MLP neurons of a small language model. Each row is named by its layer, matrix (gate and up: input weights) and neuron, and shows model dimensions 128-255. Each number is 128 + 32 x the weight over its row's rms, rounded and kept within 0 to 255. Numbers have three digits each. A neuron's up and down rows have the sign that makes its largest values positive.
After each neuron's rows, "fires on" lists the tokens most often at its 100 highest values on Wikipedia text that the model never trained on.

L3.gate249:138122168109168143119083122051103094150105089194077119141136149099121161147132127136137182158086140166179141167158176053130126159124154105131188134166103134154087119161126138163113147081066038107126146101150118080144119133161142064108112128140130101116105185135131130072155183064069130087124124128122119122184121126117132094091178095108108076110136129092149092125135135147124159069171
L3.up249:116121117147132171139070140119132136156093168111127129219115096124165117134083160164099168195158157106120119109157072145140133122075179125174161120148115146154092090107118133109141152116149111102124055152097116101167113100114138119143102139154093091118118135090105110105160181084155115095159081121062198145186095133123093045098170080117144161108148107109119112216177197169188141095141
fires on: "ra", "rib", "mp", "ec", "it"

L5.gate420:105116154111133112159109173083118088114107082110149128161175163099137154138208140191093122162151156030145118127110163146141113126138188106098112170184118104159147128136159126198120157136135151115084115123178101137168129207181112121192099147113124165127116168129094130123085143104144132055158131164078080168119177096166148092108102113050078141163107060105120109113090192059126150163186
L5.up420:164130143106088154065064091154122078118062127160169083101111122125075194154104161097106147137112083165125076143163133077103057118140110096108145114118121082141125171172105128132129168131139152146109100136173118102099119143109096135147182043097151099155144137165122122068123208113081131148094101134169143131140068121060089142100098131146106128142147147116150118116160092065137119118120
fires on: " of", "-", "ca", ","

L5.gate269:144098130131139150121120142131121101146137118111159157128132130195126210147126109198095165125117154142098130155190200143158109171144166149099128173092154195133128147142149185095131152056116143105160097147091126130148150133079121160219092112114119142137084105078116142158140130122153187177148186112123111148141125120114102116139060133125136172095144108101173094099121037152138106058115
L5.up269:102120100148132093156120119120167183130162066176165108132099090161129175118111171103128111142120126135100113111167117131108163176102174167067177184146127152157173141164162118137127129111100129127121090130137149114131095148096109132131055120111158100122136141075134182144119093185078174175136114121159142108103154157105144150105141141087205130149121125153156140168142172087142142169148
fires on: ",", "T", "R", " t", "|"

L3.gate793:185149159138084150149130134097125103179148148224179078166139120122176091127074135154124114129110193097110100126190132101102149080155158111084129028071195060163137075134148177160080167141147149155172192162132087124101117191175112086102143152121146111162085051106104138100126051135144077116117121160163116120183098094128140115106097131174101176099125145159144099111151127102174142103108
L3.up793:138153079143048137121108083152149131157123163182119099147100108118132141136145098080075114145067099103090176195220148166106109063151188159148144089121112117166085173114152135058141084090124157123168066135110112133148137123124094086121050126122126184086113143133159100156128072111074116104053191116128148138147136151142128107123168139103163136078139133144083111070150107126131148049129
fires on: ",", " that", " later", " year"

L3.gate219:168124130139131072145138140153094096141106111140074123099096134142157125169169153103131123063116163141156085089106099095097097134158158151109144091172096148138114150172130131169135080105141172113110139121117166117110163114170087079171158129096143082112133075117136129144101113115152111144147198149114090137087159114051112129113113110060101126105084120151172130113181159158141116082089
L3.up219:109110068137112126138114079111157103097137145163134210118138139145144140106102085145120101169173109161088178149088064182084095097168162145129119134154077070136129182140104156140150159159074132174099175135151142194093122155111119088132120138103134084150139138183149133114112143157185092094164145094146129110114119136115111111115118116177109140174159109125165166058172091157120174105104
fires on: ".", "{"

L5.gate72:107157103080116171149145142101117154133118131099088179138132152152100140090096195186109149178119097158111151118208077127118135120163138116141142093116124170177080090181136152123200111107092131139071150113166171115138126106136122197142103153112142074123175123074142143188133116106118135142092118146110135166110132121182174135143148117082158157099185110108103145119134166156113121131164
L5.up72:117113152133164148162116105110093139091206163108115170147047148130115172073099154153088111126097135166120136098136116117091160169115155119184092116098108201153125117136115147074166188146149177120089105061085150119161144146145197118109119098073063076120132082152132112108167135098084109133121136189090029165121135172102155148101123108135110092088126080154141129120157110146168091096140
fires on: " |", "|", "t", "n"

L3.gate453:115135125159144151077102125148144071122109131088102092112161127142116119117094178127129120159115086110133105208155200158178150096138133147140072129129088086130155173155093101139118151119116126134109138054146131064116109117126119164146130071108165075095098115137133180136101093138123138120222129114116152166131111169095111150109132125167146148115176121092111122125115146171081162138186
L3.up453:107161103157083083165072137145118151065121102110128107115133108101127144147103202155106073132065155131089109135193155135151116117115120094173114152127121131171151123148157141174153167149069159116076081082146143050120143120124145163140080139146173114163124145124093162188120070098124160127192096163113129150184100129150128137156160129143173152112151129101081198124110084140148102091152
fires on: " by", " to", " from", "ta"

L5.gate453:100197107125202090110179137183095183067131098109149088105095119126114174110138157174066120146126145124087162070135113064122137147147137059086175111161121086142163061117111146152146143174088178145149150158126092083137101162155131142194120108188122128186133118098112160109133137087169119149169220134141159120140120166063103127087083106107097111123116139139138127170112093094133142138078
L5.up453:160169176116118134151111148124160120141166157115181124166105135099166143149090094053142155089155092112143095159145164110111110192112180104106105077157122099105090122128069159109135184180099120097075174145073131167105140136093081095175116110156140153116192087154124172139157149096114152133141088148111165065170144092132125112060056053097139189157136120089094132104117148135125175106135
fires on: "-", " (", " |", "|", " and"

L3.gate696:226099148142134154140099128146147101084132076163142087120101169085145127182173170167169135134103168099110156123175147120151101105167178167153156156124147139092094118078142138134099168106150112117156145172106126118153143151173100141141104087163102142101122136165078085141092136137179099124100130090115138155124147107124080158097160108099130149122142136178107136088099172074116161127140
L3.up696:088071138139138164138119124146118164182144133080103078137132145127065183141129117148119167138170154167109128114099121062083110105157101153169160134107150104092173118103129143162139195052151065114131135093175111169078168078126171103107097085169109141125137095103176095158129181136111214159144074119147116100138206118108152140124106178101114164165125135185102163099122093122180113109107
fires on: " United", "-", "em"

L5.gate632:135149190129142131122104192131148095154167140143140142120137136137148144133114122123139124100082115136144152123068144112130118121115150139118115119123114151096130114133137119183168096045060154123118103163166169135172157096158135074140123164169198132126144152155138110091099193117142122139135121176114122100123137130148134167088147097106094055149097170122163095106103144119141104149091
L5.up632:184115113156103113105166138148167077084102076119132102129146091122077116105086154102109170166184144162095156095090142116208173159121129055145158113178134178104076130134122118135136128136109080155172151035154146074133182100104125105164163112186088116107117092103166089154116134119104139136165149130074100080143047106161107159125100060090144161196167102181134148131123182163108116120111
fires on: " Pa", "De", "io", " Po", " po", " te"

L5.gate715:165095111139130107073101092111091154111164135176089082126118114142135135077131141168163136154158150136171135150142156160114191091136111065068166120174085100181147112117129145125098073142133180133137153032123095178179153096094143128132153146123190080115057151111134163151131163130082143111137122092134063140167111113144121117076150175159114141142125051152137105093178136099074127079192
L5.up715:113099135108215117165109096091141136121111061124140093092105128140126112150120155119145109153103131166111176157107136094091101114105083097125113190139162138114102200112095101108123097095092212151176115144152123192103116121093075163111133153085189137141150089160117106150132181144112127107115136136113134069156067111107140163118116137144127132157146148122070090137150093124088182152177
fires on: "tra", "stra", " Vo", "po", " ro", "pre"

L3.gate21:113097122105112157163100130028084115176121160110082137100125136102111113143115125098159144142070119171139113142173153057123154069088099160146143108102059107124107150086119143101148174087131162169081134094139118100147117145139166148084092072121124098127129172135141112131124154080147160090091078163133085123142173057112124113094179124158167138119123164119171131133156118124190131128128
L3.up21:088082155121107120175092085103113081142066128086088130160093103117074122068185156104126102137131106155138105109130189090104081159127097098133106105139123115208148096107085131112068127134095129143145105070137095081148150160090166064083112167097145124138117093085158150121152116133146121122147095075061067131176127111102123093125149148080183194133143205157092138201117097103173144113088
fires on: "ta", "ra", "ita"

L5.gate402:120137092079107127127101120097120145126129116197120058125132133038136126123159150111092109161038081117112113140117122140139073128144127148110109116132115139043107124170188111083148130133116133156125188096184159135089164155128090090138182117180142135131098105168124140147069099206117093129148145109091153130110124098119092104159155115132090192073155194146130143196172158089119152119148
L5.up402:153173122114110124133113160142115102102147113113157095149109162112109148121117097078128128132127122101136077126162123137083122147102118146097092159109089190143148142089195140109117114045135046120162119166140112072207153129158093155085109174192142111151175154079171087148104166164059140084107147112154133115182115103132080073140106137109105188067138123111164145130158125130149123108131
fires on: ","

L3.gate449:157149161127062102174099089141138096094153070065116125114120167128138165129162178119191133077092073096189120150163072114128152095096128139082122182125133138125116083148095137145148122165163121111146104150085110163078159192090103134214171075132073134141108126156135171040082130176145194093102105167101120126120099108098167140078119104111187149150144167208164166150073161083157079098122
L3.up449:121098196167102189152173122045161131162120115122142094139141155068152127107123082162143129168116147060119098116139104129135093109135129136149189145115149124107141152114114116133153226101143061095155140124093075104148097173098184139115110154173122101157141142067124118147119113098066113163149118071148170145101083152150084117138137161159182140136084162156185084086188189130176187143137
fires on: "-", " point"

L5.gate592:232147138160094114126116166150114139208101086200173135145143120117109141153194171151117197144123130086154208150096113117124124122150130125114145098130127132112108136105088124202098127127065146085124123100164128134198150096162187139111168131100157125177069146146080142054110127150110098158121118128108109096100107152073152148134056071115108206142195157145176143124058120080162161109121
L5.up592:106164135120116079142073107097163114112092148090117104077143102148138112153074086142107114134101136158186129146155081096102141139134108118160137167164147129132154101131092087092153170173117090102154143114152070102129161117133075085160143127083164162135144125124063150087103118192133153160127132161137033135095140163128147106169157119171115092087114097167165150078076117114083117122138
fires on: "-", " best", "ly", "to", " days"

L3.gate478:147087131138125091110082120147063088081073147199157153162079159119100126134112181091186087114181112110135126086091054124138087139154070133119144123122119167165112145107097154091137169190135087160167087145163143158066107095058167171115089161116081168113096153202106143160123136076095092061109101084106196185091171156132158165128159162140141106091121137146155062114106105169072116114113
L3.up478:094111084133134067105080088148090134127137099196107149124123054103088152117108128118143130090132097117177098075115142074155067127114125111122204063155128129099145177091103144138111163093054106148167149131169094179175088096141167115137159110152162134150127105118119193175112109136086131110159061124134094129107157112116084172165132074136106127150059105087112131141178115135096096084166
fires on: "e", "o", "os", "y", "a"

L5.gate753:128127185112070114082131103117155132065147133170148192161127079113151098110148149138156157110157174164217162110135169162120160146140128135140167081121147140087135115106070109136203100123097147177123151120122108141147174131151130084129183178110159125148132106128110156095133113112143088114137190140154100136077137126141161142056146091099131084180102120091051128121089084100104162149048
L5.up753:171105163150093142130182120134121150118041155091117119159064207175105093108120111078128103116126096098157186046136193160122107100109123131147087141093109131100152128082091150110148149142152125160107130125109132132152101163115139097132125117144128116103176135153111066119115158113158147138176160128162157142155078134178167151117088069114199131172212115069076116108097114121124134125146
fires on: " po", "s", " Po", " vi", " his"

L5.gate415:060128115124136084103068151135111139130151179122126105163198141119137135109110120133133114142109150210122117077145119132152114094178114125175170057105076126018124090090144114110152118137153196185129194128138083141111083115122247119127140144133141125130123085066160107131110114153115114059157114126151156118142138106152086131078172117167155097149169121133164138096067080121143072112144
L5.up415:131094114170148154124125134144103135131078175093077120158088122107115187163086128144076079153122138176104125109115116111117100161147163145112120120147107091129173098107146141103088082106093077209123183118120107106104114115121173136114142125162173186185169149116160186141148139148153155112118117135159170120136129112060103112080077189088150124086127102051153193124153199087141137115123
fires on: "ra", "ro", "da", "iv"

L3.gate358:123175145088126126150140131198111142087136198089169135154150164138131151112121151146156122208136129120129081118123141124118161109078142091082147067111126132115101067156134208161150098154155186138094125152190132148092133083115155120088164109137090122193139055106100096129140089104136172159151093138186119128110131125074151164117083127163102144117092154127166117091094065133105138117127
L3.up358:121099135138112132168146125146107126166179138092110107206129121104157176111149119117099158080095183138111094128143087106148136092112166120082130080126146119125114088146106121105102141114130123185123048102132238182088137154080149113105110126120123091091114130164136130090103111101101096164163091127150177099180090136141117138116105094109128079122160082126116140117100094109078111135151
fires on: "=", " |", " Pts"

L5.gate732:172161124148167126158128143112083158074094124069135115125143117109133119100187189153118167158117140140117081086126168137158172148111124133143084067109126140154043142151130187107140137106147099114138188168156154140108144059135101108151119132129118094170124062149137174146133113194133088114139201121121127138102087068129177153093156130135128039121116139161078166105156169120129166156057
L5.up732:147138186109128102094133107115102173108117153127067120081191129134167142113111147154134084090178168145137156113140130129102102114167131133188088099134109155142046144165081151108159166112094163120160105147118113111143112148097179108206136071113185164138163166134148084114107151168123073077154175063043136111125091079149095125091140148089117169103117106108101142139129149123147091121080
fires on: ".", " 100", " the", " time"

L3.gate72:099160169106140137174098135114117165181169112062070124098168126152147150193153138193178136155113086137085095146148147163118139178100109064093135170128103099109153082128110161097106100088150142160143071149139124174093118126111148124102133143113183140124100132122112111108147143136139094101140167140138139108126102153129154102137131167138103118084064174185165048133140173147167153080148
L3.up72:096094137091174148149107147133121146191161070131103128138155096172110098155116143169126061140116139072070088112111095127161099124086111160141159197083097075091105130104182144139143110161123143185073110139132121177157110150146095110031081107088182142122148121098085083107015167139160063082126140099104138158156105129121189137160136111108134159128116117175134101127122182153177136110034
fires on: "c", "nis", "ca", "cc", "mo", "usc"